Part of a small language model's weights: 16 layers.
MLP neurons of a small language model. Each row is named by its layer, matrix (up: input weights) and neuron, and shows model dimensions 672-767. Each number is 200 + 40 x the weight over its row's rms, rounded and kept within 0 to 999.
After each neuron's rows, "fires on" lists the tokens most often at its 100 highest values on Wikipedia text that the model never trained on; "fires after" lists the tokens most often just before its 100 highest values on Wikipedia text that the model never trained on. A number after a token or word is its count.

L13.up541,241,158,234,204,179,188,242,200,179,182,158,183,159,240,225,184,164,145,185,172,161,175,179,184,156,195,178,169,158,234,269,317,184,207,159,160,196,195,260,205,253,157,221,213,231,195,180,165,236,210,199,240,276,235,159,208,212,221,149,166,168,197,220,215,143,280,214,204,132,243,167,194,174,223,207,135,242,207,178,215,192,221,165,112,241,212,220,204,155,191,289,163,168,210,179,244
fires on: "\n" 100
fires after: "." 88, ".\"" 7

L13.up1236,313,169,231,215,244,262,199,260,189,242,173,231,211,87,208,197,109,177,173,250,222,253,235,187,246,133,199,129,231,256,145,155,172,167,193,146,228,172,164,258,246,214,212,173,206,160,221,89,188,193,154,215,250,300,161,205,138,201,144,188,203,210,236,206,179,172,215,173,175,220,205,200,218,165,211,198,192,204,278,208,154,76,220,174,221,159,231,148,230,187,190,208,201,242,171,210
fires on: "\n" 93, "==" 6
fires after: "." 82, ".\"" 6

L13.up2475,187,245,241,188,215,199,197,211,127,184,180,211,199,230,263,236,177,233,260,146,164,205,279,128,175,213,211,163,152,196,159,163,163,204,215,190,190,151,190,232,212,163,150,212,222,185,213,195,186,156,180,186,247,150,166,179,256,214,210,167,250,157,167,196,191,214,211,159,221,168,204,177,230,225,213,226,269,231,267,239,169,125,238,141,228,191,257,184,154,239,177,180,160,173,196,245
fires on: " \"" 52, "\n" 32, " (" 13
fires after: " |" 25, "\n" 23, "|" 7, " ==" 4, "\";" 4

L13.up1943,116,161,217,191,218,202,245,222,184,146,139,188,205,134,164,184,176,214,168,262,225,283,160,178,138,221,246,232,173,132,317,223,190,195,140,201,201,217,259,248,234,157,250,244,202,217,210,206,168,234,218,167,180,147,204,187,210,241,182,240,176,234,241,135,171,171,208,142,177,225,224,158,202,196,199,173,199,238,209,226,282,179,178,205,101,202,179,228,177,101,139,167,202,220,252,146
fires on: " " 84, "\n" 12
fires after: "|" 43, " |" 39, "\n" 12

L13.up2666,239,145,284,174,199,151,305,237,203,282,145,211,106,160,211,255,274,183,182,170,155,197,208,147,181,247,219,174,206,203,180,219,208,208,199,194,230,240,237,233,111,139,208,164,182,245,190,185,198,144,149,218,183,210,180,175,124,214,189,245,241,217,248,246,172,180,166,202,298,223,222,255,151,214,220,189,209,293,253,248,178,122,211,161,241,222,240,185,201,265,230,258,169,198,175,245
fires on: "\n" 48, " |" 14, " (" 7, " \"" 5
fires after: " |" 49, "1" 8, " " 8, "|" 6

L13.up2118,189,247,231,181,190,194,239,255,184,201,271,232,172,172,169,223,243,139,268,191,210,236,291,161,212,279,219,226,308,192,218,224,201,238,182,183,209,229,244,224,171,226,241,256,244,223,213,159,201,207,195,262,224,211,135,167,204,207,206,189,179,159,220,222,219,249,194,241,158,259,189,169,183,235,203,135,236,216,227,236,183,235,147,144,179,194,165,186,149,213,200,213,208,212,225,165
fires on: " " 41, "2" 20, "1" 9, "3" 7, "4" 5, "6" 4
fires after: " " 25, " |" 20, "," 15, ":" 12, "Y" 6, " =" 4

L13.up1676,245,172,244,194,205,198,135,249,189,199,153,173,200,212,239,182,187,138,221,187,282,201,181,145,193,114,186,186,169,222,218,200,159,236,138,225,207,289,189,137,229,211,239,145,184,194,183,206,229,198,160,249,234,232,228,176,148,218,214,134,135,211,206,230,176,227,247,194,234,179,138,167,162,171,186,227,189,140,151,161,243,247,244,224,171,208,198,203,230,288,209,219,239,192,203,194
fires on: " " 67, "–" 9, " (" 8, "1" 7
fires after: " |" 44, " W" 10, " " 8, "," 7, "0" 4, "9" 4

L13.up853,195,268,210,287,214,155,199,224,253,180,192,224,192,189,177,245,219,198,263,198,176,144,125,246,270,230,150,211,157,186,242,174,174,178,137,177,176,232,234,190,230,248,199,136,287,221,229,171,269,174,184,215,234,195,159,212,196,182,210,125,140,204,283,150,224,217,243,187,178,179,184,184,208,207,178,83,111,163,248,167,206,225,128,177,198,269,163,231,198,193,237,186,245,178,235,185
fires on: "\n" 65, "with" 6, " |" 5, " with" 4
fires after: "." 55, ".\"" 7, " (" 6

L13.up735,178,257,173,175,182,201,192,237,199,187,230,158,147,161,202,193,201,193,215,216,167,214,251,258,220,300,219,205,154,240,201,267,231,193,177,123,239,148,267,223,243,201,185,189,202,162,248,202,214,273,277,150,147,188,184,215,251,249,169,190,184,243,223,198,122,177,158,250,175,241,211,173,137,209,184,174,273,301,196,139,226,196,171,143,159,202,316,194,84,231,160,233,243,243,201,181
fires on: " \"" 53, "\n" 26, "==" 4
fires after: " |" 52, "\n" 9, "|" 8

L13.up463,223,291,169,152,212,252,191,152,172,270,206,128,286,144,198,235,181,222,254,213,254,168,236,212,216,161,232,201,222,148,269,216,198,254,193,182,215,206,206,264,183,194,209,209,129,220,167,165,203,151,273,260,199,245,175,269,240,186,217,196,192,311,178,225,245,172,187,205,144,242,261,178,220,301,232,245,214,264,261,213,162,165,292,223,211,193,217,235,168,219,206,227,213,194,183,180
fires on: ":" 27, "2" 27, " " 24, "–" 20
fires after: " " 24, "2" 18, " |" 17, "3" 11, "4" 8, "1" 5

L13.up1217,181,154,159,80,209,169,228,195,140,198,220,227,159,270,184,146,171,196,198,164,236,253,182,217,248,183,159,192,153,128,224,230,213,194,192,121,176,173,251,214,205,218,202,270,209,167,171,184,185,144,119,152,172,179,213,206,206,179,200,240,247,149,202,253,157,191,193,197,159,251,216,228,141,161,235,227,149,231,266,224,171,214,275,173,160,183,209,134,231,192,183,197,191,233,281,179
fires on: " \"" 95
fires after: " |" 44, "\";" 12, "|" 12, " and" 5, " the" 4

L13.up1699,190,232,184,175,165,185,243,217,218,170,239,201,280,151,177,211,108,191,188,248,214,147,181,187,181,136,137,197,190,230,218,247,165,164,257,254,221,157,246,128,262,206,259,181,223,211,159,159,224,257,199,224,251,297,186,165,201,192,208,204,192,229,150,222,186,241,227,150,257,288,199,214,178,179,147,201,198,135,186,195,110,238,132,196,195,247,238,241,160,234,203,177,152,215,202,232
fires on: "\n" 99
fires after: "." 87, ".\"" 5, ")" 4

L13.up1902,248,239,227,164,188,197,177,205,180,177,132,195,196,224,173,257,202,213,213,190,254,186,193,233,213,252,140,103,184,158,206,258,135,222,231,228,202,171,197,197,208,202,178,159,148,163,205,193,232,203,257,154,256,197,235,148,263,211,138,148,271,148,272,186,162,300,212,177,92,225,161,198,219,195,230,183,185,137,187,135,183,205,154,207,202,292,209,227,253,209,118,187,222,289,226,223
fires on: "\n" 69, "==" 25, " ==" 5
fires after: "." 58, ".\"" 6, ")." 5

L13.up641,263,180,186,215,235,235,124,237,226,226,135,288,263,199,204,282,222,200,179,167,257,176,138,162,213,144,184,177,199,270,149,225,165,213,212,218,244,197,168,190,227,188,287,187,232,211,227,237,193,211,177,214,271,233,166,144,151,168,182,176,117,175,273,249,181,176,227,228,231,169,102,172,174,236,232,201,232,135,179,193,123,179,219,132,254,119,147,194,223,202,203,229,137,191,236,225
fires on: "\n" 95, "==" 5
fires after: "." 83, ".\"" 5, ")." 4

L13.up1326,199,256,235,172,112,180,176,203,153,227,233,203,260,217,246,228,178,204,223,212,106,187,218,243,248,207,173,193,255,153,223,183,190,182,216,130,218,121,282,238,245,159,154,216,200,235,174,158,123,214,202,277,188,222,220,225,252,136,222,203,191,259,255,252,243,219,182,220,214,219,239,242,174,290,232,262,270,123,192,254,288,215,143,290,269,179,314,226,165,242,177,228,254,180,170,127
fires on: "0" 44, "5" 11, "9" 10, "8" 8, "6" 6, "7" 5
fires after: "2" 41, "1" 17, "0" 14, " " 6, "8" 6, "3" 5

L13.up3039,234,190,253,133,229,206,245,219,218,226,274,233,219,161,204,196,194,206,192,167,159,192,174,169,241,237,233,147,171,116,176,228,188,232,199,222,211,165,211,225,236,194,236,171,236,248,275,164,151,260,224,181,172,167,284,126,207,266,283,214,256,191,191,137,123,38,154,246,218,206,258,215,256,217,188,148,192,163,182,170,195,318,224,158,161,146,176,163,191,207,166,198,195,191,250,152
fires on: " " 80, " K" 5, " \"" 5, "\n" 4
fires after: ";" 45, " |" 29, ":" 4

L13.up1724,249,127,212,195,287,249,209,189,116,262,212,217,275,211,165,195,241,209,232,220,193,223,168,139,204,238,220,222,170,226,151,195,208,245,191,179,174,233,191,207,165,203,192,201,166,203,211,251,259,209,238,228,235,255,114,202,207,253,190,194,183,94,212,199,224,199,202,183,135,210,180,197,188,227,228,232,230,223,231,201,211,171,293,147,253,180,249,264,220,254,154,200,208,206,209,230
fires on: "\n" 92, "." 7
fires after: "." 82, ".\"" 5

L13.up805,245,242,198,206,182,230,184,233,193,214,208,198,208,139,211,207,245,263,229,209,241,231,221,199,159,227,218,196,159,179,184,214,197,189,202,148,196,255,217,226,184,182,223,195,184,172,208,168,176,184,172,195,192,171,240,227,188,198,210,200,203,138,154,189,221,301,184,222,169,232,227,185,176,155,211,230,200,210,212,241,177,176,184,229,170,224,144,218,248,123,216,191,165,197,165,186
fires on: " " 45, ";" 16, "Y" 6
fires after: " |" 26, ";" 17, "0" 6, " DA" 6, " Two" 5

L13.up603,201,176,244,185,307,175,146,212,213,223,223,264,144,278,168,160,234,220,180,213,170,153,156,118,201,157,274,190,155,228,202,259,229,236,138,218,179,173,198,148,161,162,201,200,233,205,246,170,138,178,141,227,219,247,172,238,231,193,161,179,196,165,246,202,189,218,151,251,223,267,170,225,211,188,189,246,263,163,224,218,171,147,174,200,245,232,167,230,258,264,212,189,204,160,226,211
fires on: "\n" 48, " \"" 7, "==" 7, " (" 6, "/" 4, "5" 4
fires after: "\n" 55, " |" 5, "′" 4

L13.up1955,298,223,193,202,234,189,257,215,200,250,192,201,208,226,181,191,250,190,163,286,215,201,171,133,246,227,152,252,117,268,180,236,217,141,168,195,183,191,167,201,235,164,228,163,212,157,161,193,280,197,250,234,278,230,149,142,197,136,180,238,197,178,185,189,218,226,222,233,135,193,162,176,147,231,180,245,201,218,173,179,174,184,213,172,132,251,275,195,198,182,286,158,209,141,243,246
fires on: "\n" 91, "==" 9
fires after: "." 78, ".\"" 6, ")." 5

L13.up2795,251,192,193,181,226,114,200,201,195,237,137,214,169,157,128,217,185,186,162,213,267,215,186,134,195,228,216,142,232,173,218,137,229,247,158,135,219,169,162,198,197,127,182,207,265,194,144,198,247,176,177,208,231,289,237,202,176,195,210,224,250,177,237,185,181,153,196,167,168,245,263,124,223,214,172,174,179,258,141,238,219,192,167,221,200,194,213,181,245,214,209,176,125,247,224,140
fires on: " \"" 64, "." 5, " C" 4, "\"" 4
fires after: " |" 32, "|" 20, "." 5, "\n" 5

L13.up1366,188,195,212,184,186,145,174,192,230,183,160,173,317,244,197,185,157,235,202,306,192,124,136,192,206,263,106,235,184,112,187,281,203,174,208,224,202,117,203,205,184,187,195,231,175,203,195,204,136,226,269,196,189,162,176,167,211,194,185,230,182,151,117,247,198,182,204,107,103,170,233,106,265,207,162,137,207,202,194,155,196,178,133,149,141,157,176,263,233,217,175,189,135,223,172,163
fires on: " " 31, "-" 26, " |" 7, "N" 5, "9" 4
fires after: "\n" 28, " |" 27, "9" 6

L13.up1748,168,192,214,173,196,182,192,175,196,149,179,152,223,195,219,153,177,89,223,244,193,246,208,205,148,144,237,221,149,177,186,223,180,173,140,260,141,231,209,206,171,186,227,274,244,154,200,262,255,214,213,219,274,283,136,198,215,185,167,232,168,253,278,119,213,241,199,134,239,233,177,154,216,233,206,251,205,226,246,200,262,212,191,139,232,164,210,290,220,232,221,131,222,201,156,268
fires on: "\n" 99
fires after: "." 87, ".\"" 5, ")." 4

L13.up2650,156,162,158,336,200,261,170,203,182,239,230,246,223,135,200,157,196,179,226,186,272,240,235,139,218,171,207,121,147,209,202,209,242,162,166,225,154,180,194,179,212,166,207,150,210,173,176,165,299,196,120,186,215,224,169,201,167,273,172,283,128,223,209,294,211,247,187,216,228,220,199,198,197,260,242,191,175,140,152,252,183,194,179,180,267,234,232,192,184,253,268,191,216,199,278,201
fires on: "\n" 75
fires after: "." 68, ".\"" 5, " to" 4

L13.up2263,153,202,143,133,272,186,187,196,189,199,158,239,191,172,154,190,202,235,226,168,196,156,195,227,249,229,199,245,231,161,243,212,275,237,189,164,215,155,154,231,170,228,184,196,294,154,209,187,164,236,256,206,220,206,189,157,243,178,202,183,206,196,224,250,202,219,85,224,231,230,178,160,186,231,117,168,183,191,161,220,209,229,194,180,192,186,194,150,194,173,203,261,216,205,174,166
fires on: " \"" 82, "\n" 8, " K" 4
fires after: " |" 33, "|" 15, "\";" 10, "\n" 8, ";" 4, " as" 4

L13.up2810,252,188,201,199,234,182,189,218,243,224,150,191,166,246,163,203,181,204,219,148,281,187,175,254,246,132,190,227,154,158,182,193,215,241,251,220,166,150,243,304,158,207,246,341,176,207,216,230,266,189,115,222,266,160,236,144,209,147,162,227,223,196,246,185,171,228,234,178,244,162,119,202,214,196,229,214,206,244,184,159,203,243,180,196,283,211,187,201,192,221,214,130,225,141,164,184
fires on: "\n" 94, "==" 5
fires after: "." 85, ".\"" 7

L13.up2582,198,176,177,258,184,175,208,232,168,131,190,222,209,285,194,274,166,190,181,234,255,221,144,131,255,142,201,141,252,227,315,205,186,165,299,194,123,187,216,198,180,191,248,175,198,143,180,164,276,153,197,203,160,259,163,193,177,199,231,121,175,198,201,249,224,252,221,298,147,186,200,165,168,205,170,216,242,155,171,165,159,204,189,231,235,240,178,217,208,215,222,158,163,194,184,206
fires on: "\n" 100
fires after: "." 72, " |" 7, ")" 6, ")." 6, ".\"" 4

L13.up1092,177,219,207,175,231,110,176,269,258,253,255,184,180,210,166,256,192,235,202,158,146,205,246,209,189,235,168,172,120,184,183,141,184,237,182,245,198,210,159,206,176,261,222,212,161,134,164,237,172,253,232,269,241,264,251,164,209,158,191,177,172,178,203,131,114,218,247,206,247,134,158,185,197,216,144,220,180,215,248,267,228,205,202,207,219,187,207,157,238,128,169,161,187,203,207,220
fires on: "–" 37, " " 17, ":" 14, "1" 5, "9" 4
fires after: "1" 16, "2" 14, ";" 12, "4" 10, " |" 9, "0" 7

L13.up1361,261,246,219,256,168,217,205,322,177,256,176,230,219,193,206,164,206,202,142,242,190,215,205,234,114,163,195,211,190,207,207,246,135,185,198,197,195,255,253,205,175,144,175,222,263,231,203,119,148,213,190,197,224,208,207,222,203,217,193,219,196,149,160,163,239,247,207,199,171,217,176,182,209,283,210,190,199,239,173,218,157,158,211,201,75,247,215,216,202,260,185,209,203,162,202,238
fires on: "0" 54, "3" 16, "5" 10, "," 9
fires after: "0" 31, "," 22, " " 13, ":" 7, "5" 7, "3" 4

L13.up2204,221,165,266,269,210,132,131,231,177,203,161,188,234,172,299,147,187,215,223,173,148,231,190,197,162,165,229,154,156,201,186,234,214,199,248,189,165,148,245,181,186,182,192,192,192,198,286,170,221,182,147,241,149,251,240,195,181,117,221,84,221,192,257,195,141,100,254,232,269,198,187,152,151,250,182,167,159,267,202,185,152,184,202,226,143,195,197,198,176,232,225,252,224,186,207,315
fires on: "." 41, "0" 15, "," 7, "5" 6
fires after: "1" 18, "6" 11, "5" 10, "°" 7, "3" 7, "7" 7

L13.up75,175,215,251,159,240,121,225,256,198,229,161,237,220,140,172,209,187,208,152,251,269,239,218,131,235,191,219,196,200,195,173,212,223,227,230,252,153,187,219,261,148,189,245,201,117,185,124,117,295,178,190,235,337,151,170,198,209,199,190,161,216,243,224,237,172,267,209,197,218,159,178,240,204,208,200,238,222,194,293,337,256,256,189,203,145,203,165,232,202,177,186,208,220,197,214,254
fires on: "\n" 72, " (" 8, " " 6, " g" 4
fires after: "\n" 23, "==" 21, " ==" 15, " |" 7, " (" 5, "tal" 4

L13.up2849,167,231,270,151,143,176,156,160,225,290,208,192,273,309,226,183,159,189,137,231,186,222,165,164,215,190,218,156,298,167,221,214,271,222,247,175,125,275,163,160,208,149,217,231,151,175,206,292,203,205,228,245,265,213,253,265,185,202,204,229,282,193,208,269,223,202,174,199,147,268,210,130,198,244,230,190,183,211,206,182,233,198,210,241,219,179,173,186,168,188,244,226,156,175,218,284
fires on: " " 63, "4" 6, "0" 5, " |" 5
fires after: " |" 55, " =" 7, "," 7, " Republican" 5, "1" 4

L13.up1695,284,186,158,193,194,233,160,171,224,248,144,211,140,217,229,271,144,210,239,221,152,187,171,237,231,252,158,227,200,113,205,206,142,218,230,218,169,210,246,234,153,232,221,171,244,285,288,251,307,172,239,249,184,214,245,212,228,180,151,194,148,198,230,226,181,188,222,232,167,219,231,150,158,235,154,230,115,165,218,206,218,199,210,162,172,208,215,275,201,199,185,168,203,238,148,236
fires on: "\n" 81, "==" 12, " ==" 7
fires after: "." 75, " History" 5, ".\"" 4

L13.up1709,160,315,165,186,211,171,219,287,233,189,179,187,199,199,199,222,180,244,154,227,206,299,204,198,230,235,221,171,119,185,292,223,161,250,179,164,173,194,252,202,250,192,207,187,251,152,169,276,224,240,210,188,245,258,173,113,161,227,197,231,264,225,204,205,193,241,202,190,230,262,192,155,287,234,184,183,156,247,161,197,160,289,159,154,229,178,167,274,261,247,181,153,256,201,83,171
fires on: "\n" 98
fires after: "." 90, ".\"" 4, ")." 4

L13.up734,203,225,231,187,274,192,178,194,197,144,226,184,155,275,201,224,195,210,233,214,128,212,129,195,206,225,204,210,231,169,215,254,235,279,228,194,242,209,170,184,186,231,236,184,196,235,162,175,241,229,212,249,169,165,160,137,159,299,186,245,195,200,176,174,155,223,172,195,207,210,182,182,255,265,199,175,184,253,177,217,170,178,132,193,244,168,137,173,209,214,199,174,184,210,165,185
fires on: "\n" 93
fires after: "." 80, ".\"" 7, ")." 4

L13.up1423,154,197,220,180,247,192,194,195,174,220,206,198,122,230,254,179,187,195,188,176,206,211,140,181,184,275,212,89,173,221,210,303,206,185,154,250,182,140,226,237,190,232,241,228,220,142,170,242,152,228,201,160,288,198,199,211,175,201,237,175,209,172,239,187,171,223,170,191,179,188,198,172,141,214,207,180,228,186,231,210,133,250,198,206,168,123,245,177,204,217,194,251,101,225,271,190
fires on: " \"" 74, "\n" 20
fires after: " |" 53, "\n" 5, "|" 5, "4" 4, " of" 4

L13.up1381,213,203,194,193,273,204,205,217,212,204,166,215,202,237,251,187,107,188,186,218,223,196,235,218,226,171,189,166,160,159,163,262,144,264,213,194,190,116,205,198,137,170,191,205,128,210,188,283,223,246,224,156,176,177,220,201,263,152,171,141,306,181,187,173,263,255,190,212,111,182,210,224,193,254,228,191,196,211,246,222,139,125,186,211,119,184,119,119,216,229,150,207,143,187,248,283
fires on: "\n" 64, " (" 13, " " 7, "===" 6, "==" 4
fires after: "\n" 49, " |" 7, "8" 4

L13.up1255,128,233,226,110,214,233,255,230,287,139,156,204,221,216,227,250,177,254,217,265,203,287,112,230,226,159,212,156,193,209,265,177,242,292,233,158,173,225,189,241,220,151,239,142,160,234,158,223,174,171,240,137,258,191,178,239,229,159,140,188,197,151,223,269,134,272,160,234,195,224,172,232,213,270,229,184,169,231,213,183,162,202,217,170,127,300,211,219,177,158,221,180,268,216,173,196
fires on: "\n" 94
fires after: "\n" 94

L13.up2514,224,240,183,198,225,208,194,209,166,213,104,149,168,196,196,231,135,252,195,188,253,219,198,184,240,189,184,236,186,204,116,212,167,222,215,236,155,156,203,202,183,286,202,252,189,293,235,185,207,222,217,265,202,146,199,166,193,262,240,184,181,247,178,214,131,208,227,228,118,182,220,229,256,225,188,257,234,170,245,279,188,115,216,258,124,274,160,208,178,192,168,258,209,189,167,201
fires on: " " 55, "–" 21, " (" 4, " to" 4
fires after: " |" 24, "2" 18, "aged" 7, ";" 5, " a" 5, "0" 5

L13.up2947,218,181,230,212,132,95,184,236,175,170,171,243,183,248,230,226,295,159,241,224,197,229,239,155,187,196,219,199,237,220,199,155,172,205,241,166,192,158,220,245,225,150,183,113,246,221,156,193,175,171,208,201,254,215,185,189,199,274,194,113,137,259,214,154,238,183,195,122,212,272,77,205,226,225,216,209,224,216,174,217,274,182,120,167,143,217,214,205,235,243,216,159,137,166,256,225
fires on: " " 70, "1" 30
fires after: " " 26, "," 14, " May" 8, " January" 8, " November" 7

L13.up998,219,239,168,229,221,75,158,218,189,225,296,138,221,205,193,222,243,150,146,191,274,133,151,225,163,210,185,205,171,211,226,267,190,254,194,164,194,174,223,183,193,342,241,192,201,130,136,246,232,218,207,220,185,194,279,184,170,156,133,312,273,231,213,195,209,230,175,227,236,153,241,202,157,236,253,249,220,196,165,240,224,259,208,166,235,151,120,213,173,165,240,216,240,198,212,230
fires on: "9" 53, " " 14, "8" 9, "1" 8, "4" 8
fires after: "1" 62, "|" 9, "9" 6, "7" 5, " " 4

L13.up478,198,159,193,256,264,233,246,219,137,199,235,167,299,208,202,179,189,177,197,162,189,249,200,274,166,289,218,223,157,230,141,150,224,248,157,154,206,165,210,259,212,184,248,206,236,221,252,166,208,204,200,162,197,243,242,205,254,126,231,209,237,228,140,223,214,220,230,188,102,212,239,234,171,212,228,241,171,161,208,196,156,196,129,214,164,172,296,268,222,286,179,225,220,278,210,176
fires on: " " 60, "1" 22, "9" 4
fires after: " |" 55, " " 32, ";" 8

L13.up1777,234,178,195,134,211,272,203,210,199,248,231,188,159,232,298,228,195,207,194,194,187,170,181,267,182,218,196,173,210,185,202,201,179,253,191,152,177,245,253,203,152,215,172,255,220,213,203,172,298,211,200,193,209,199,143,154,131,220,264,218,218,209,151,184,220,207,198,186,205,136,194,261,181,190,222,239,169,214,236,185,225,215,185,166,197,175,233,175,187,165,183,177,213,164,129,202
fires on: "\n" 60, " \"" 23, " " 4
fires after: "\n" 40, " |" 15, "==" 8, " ==" 7, "|" 5, "." 4

L13.up2868,211,156,267,222,285,177,265,200,204,210,223,126,151,233,192,232,204,199,218,240,215,190,154,207,191,221,134,212,212,269,248,183,214,182,167,189,179,236,243,215,133,196,223,226,290,186,195,228,260,283,161,269,211,223,204,181,257,164,226,218,266,197,190,181,177,194,230,200,126,222,175,165,188,188,206,202,222,192,247,195,176,256,152,121,201,191,154,240,209,232,195,164,262,155,205,201
fires on: "1" 78, "-" 10, "–" 4
fires after: " " 68, "2" 5, "1" 4

L13.up2431,183,205,185,187,209,172,106,160,187,232,198,211,184,210,191,188,272,171,279,206,217,129,236,234,205,187,177,241,210,168,194,246,236,186,139,198,190,135,310,238,216,173,161,170,167,197,239,155,232,207,275,201,195,165,191,186,217,163,239,250,170,231,142,184,184,174,181,146,193,297,192,166,224,211,206,225,205,248,194,208,215,163,241,162,186,307,252,215,223,223,197,216,229,229,260,143
fires on: " \"" 49, " (" 13, "\n" 12, " " 5, "\"" 4
fires after: " |" 35, "|" 14, "\n" 6, "\"" 4

L13.up1760,223,211,167,211,262,216,188,228,255,205,276,194,220,218,86,155,211,232,165,207,239,183,165,196,203,171,182,150,169,219,237,177,199,181,154,213,100,215,190,255,208,178,198,238,221,216,236,210,249,217,230,192,223,215,166,119,181,237,225,144,191,194,183,249,153,168,217,187,176,201,187,165,276,274,304,172,255,224,118,201,179,148,193,179,235,245,202,281,229,204,271,231,266,154,215,215
fires on: "\n" 100
fires after: "." 81, ".\"" 8, ")." 6

L13.up1300,179,224,91,288,213,229,179,230,167,179,122,195,195,214,199,312,181,182,143,253,161,175,235,187,236,199,260,203,211,249,225,208,177,232,230,213,164,180,237,237,229,231,269,190,197,199,146,246,231,136,125,191,227,290,155,135,213,254,192,265,212,232,237,226,235,222,153,168,286,156,194,167,167,177,214,182,129,220,212,190,158,189,166,217,243,240,133,257,241,170,230,159,219,177,234,155
fires on: "\n" 100
fires after: "." 80, ".\"" 7, ")" 6, ")." 5

L13.up535,160,186,261,221,263,275,139,198,137,166,149,183,251,167,230,237,170,241,185,202,173,224,101,157,240,157,156,135,130,162,234,216,147,250,251,214,197,276,165,217,241,226,163,148,197,180,162,217,245,212,247,206,238,191,173,161,235,169,219,193,180,212,217,172,209,113,167,196,236,256,186,133,194,291,186,200,176,199,224,218,222,226,262,157,265,75,205,196,158,283,216,184,264,254,192,254
fires on: "\n" 70, "G" 4
fires after: "." 63

L13.up253,149,115,228,205,240,192,228,196,182,265,225,157,164,222,166,94,225,270,128,177,179,199,239,151,154,191,78,144,164,218,271,246,262,197,204,196,203,220,211,154,234,197,94,272,211,241,139,169,276,239,187,180,251,251,142,133,176,152,260,154,222,163,209,201,122,116,194,284,223,204,208,166,246,285,200,224,215,209,202,226,186,188,186,191,231,140,205,198,158,200,151,193,240,189,204,188
fires on: "\n" 70, " \"" 16, " (" 9
fires after: "." 56, "\n" 14, " the" 5

L13.up2341,134,167,233,223,233,193,240,189,85,117,230,192,245,226,190,167,144,254,198,219,191,209,107,231,134,244,197,118,226,168,211,187,246,208,217,205,189,167,236,163,262,216,215,192,120,195,216,266,200,196,227,151,249,215,173,185,192,227,210,212,205,141,178,184,104,229,219,187,194,184,230,289,187,291,196,154,221,194,246,277,169,169,232,256,162,186,228,196,136,140,122,239,189,227,147,239
fires on: "\n" 94
fires after: "\n" 51, " |" 37, "." 4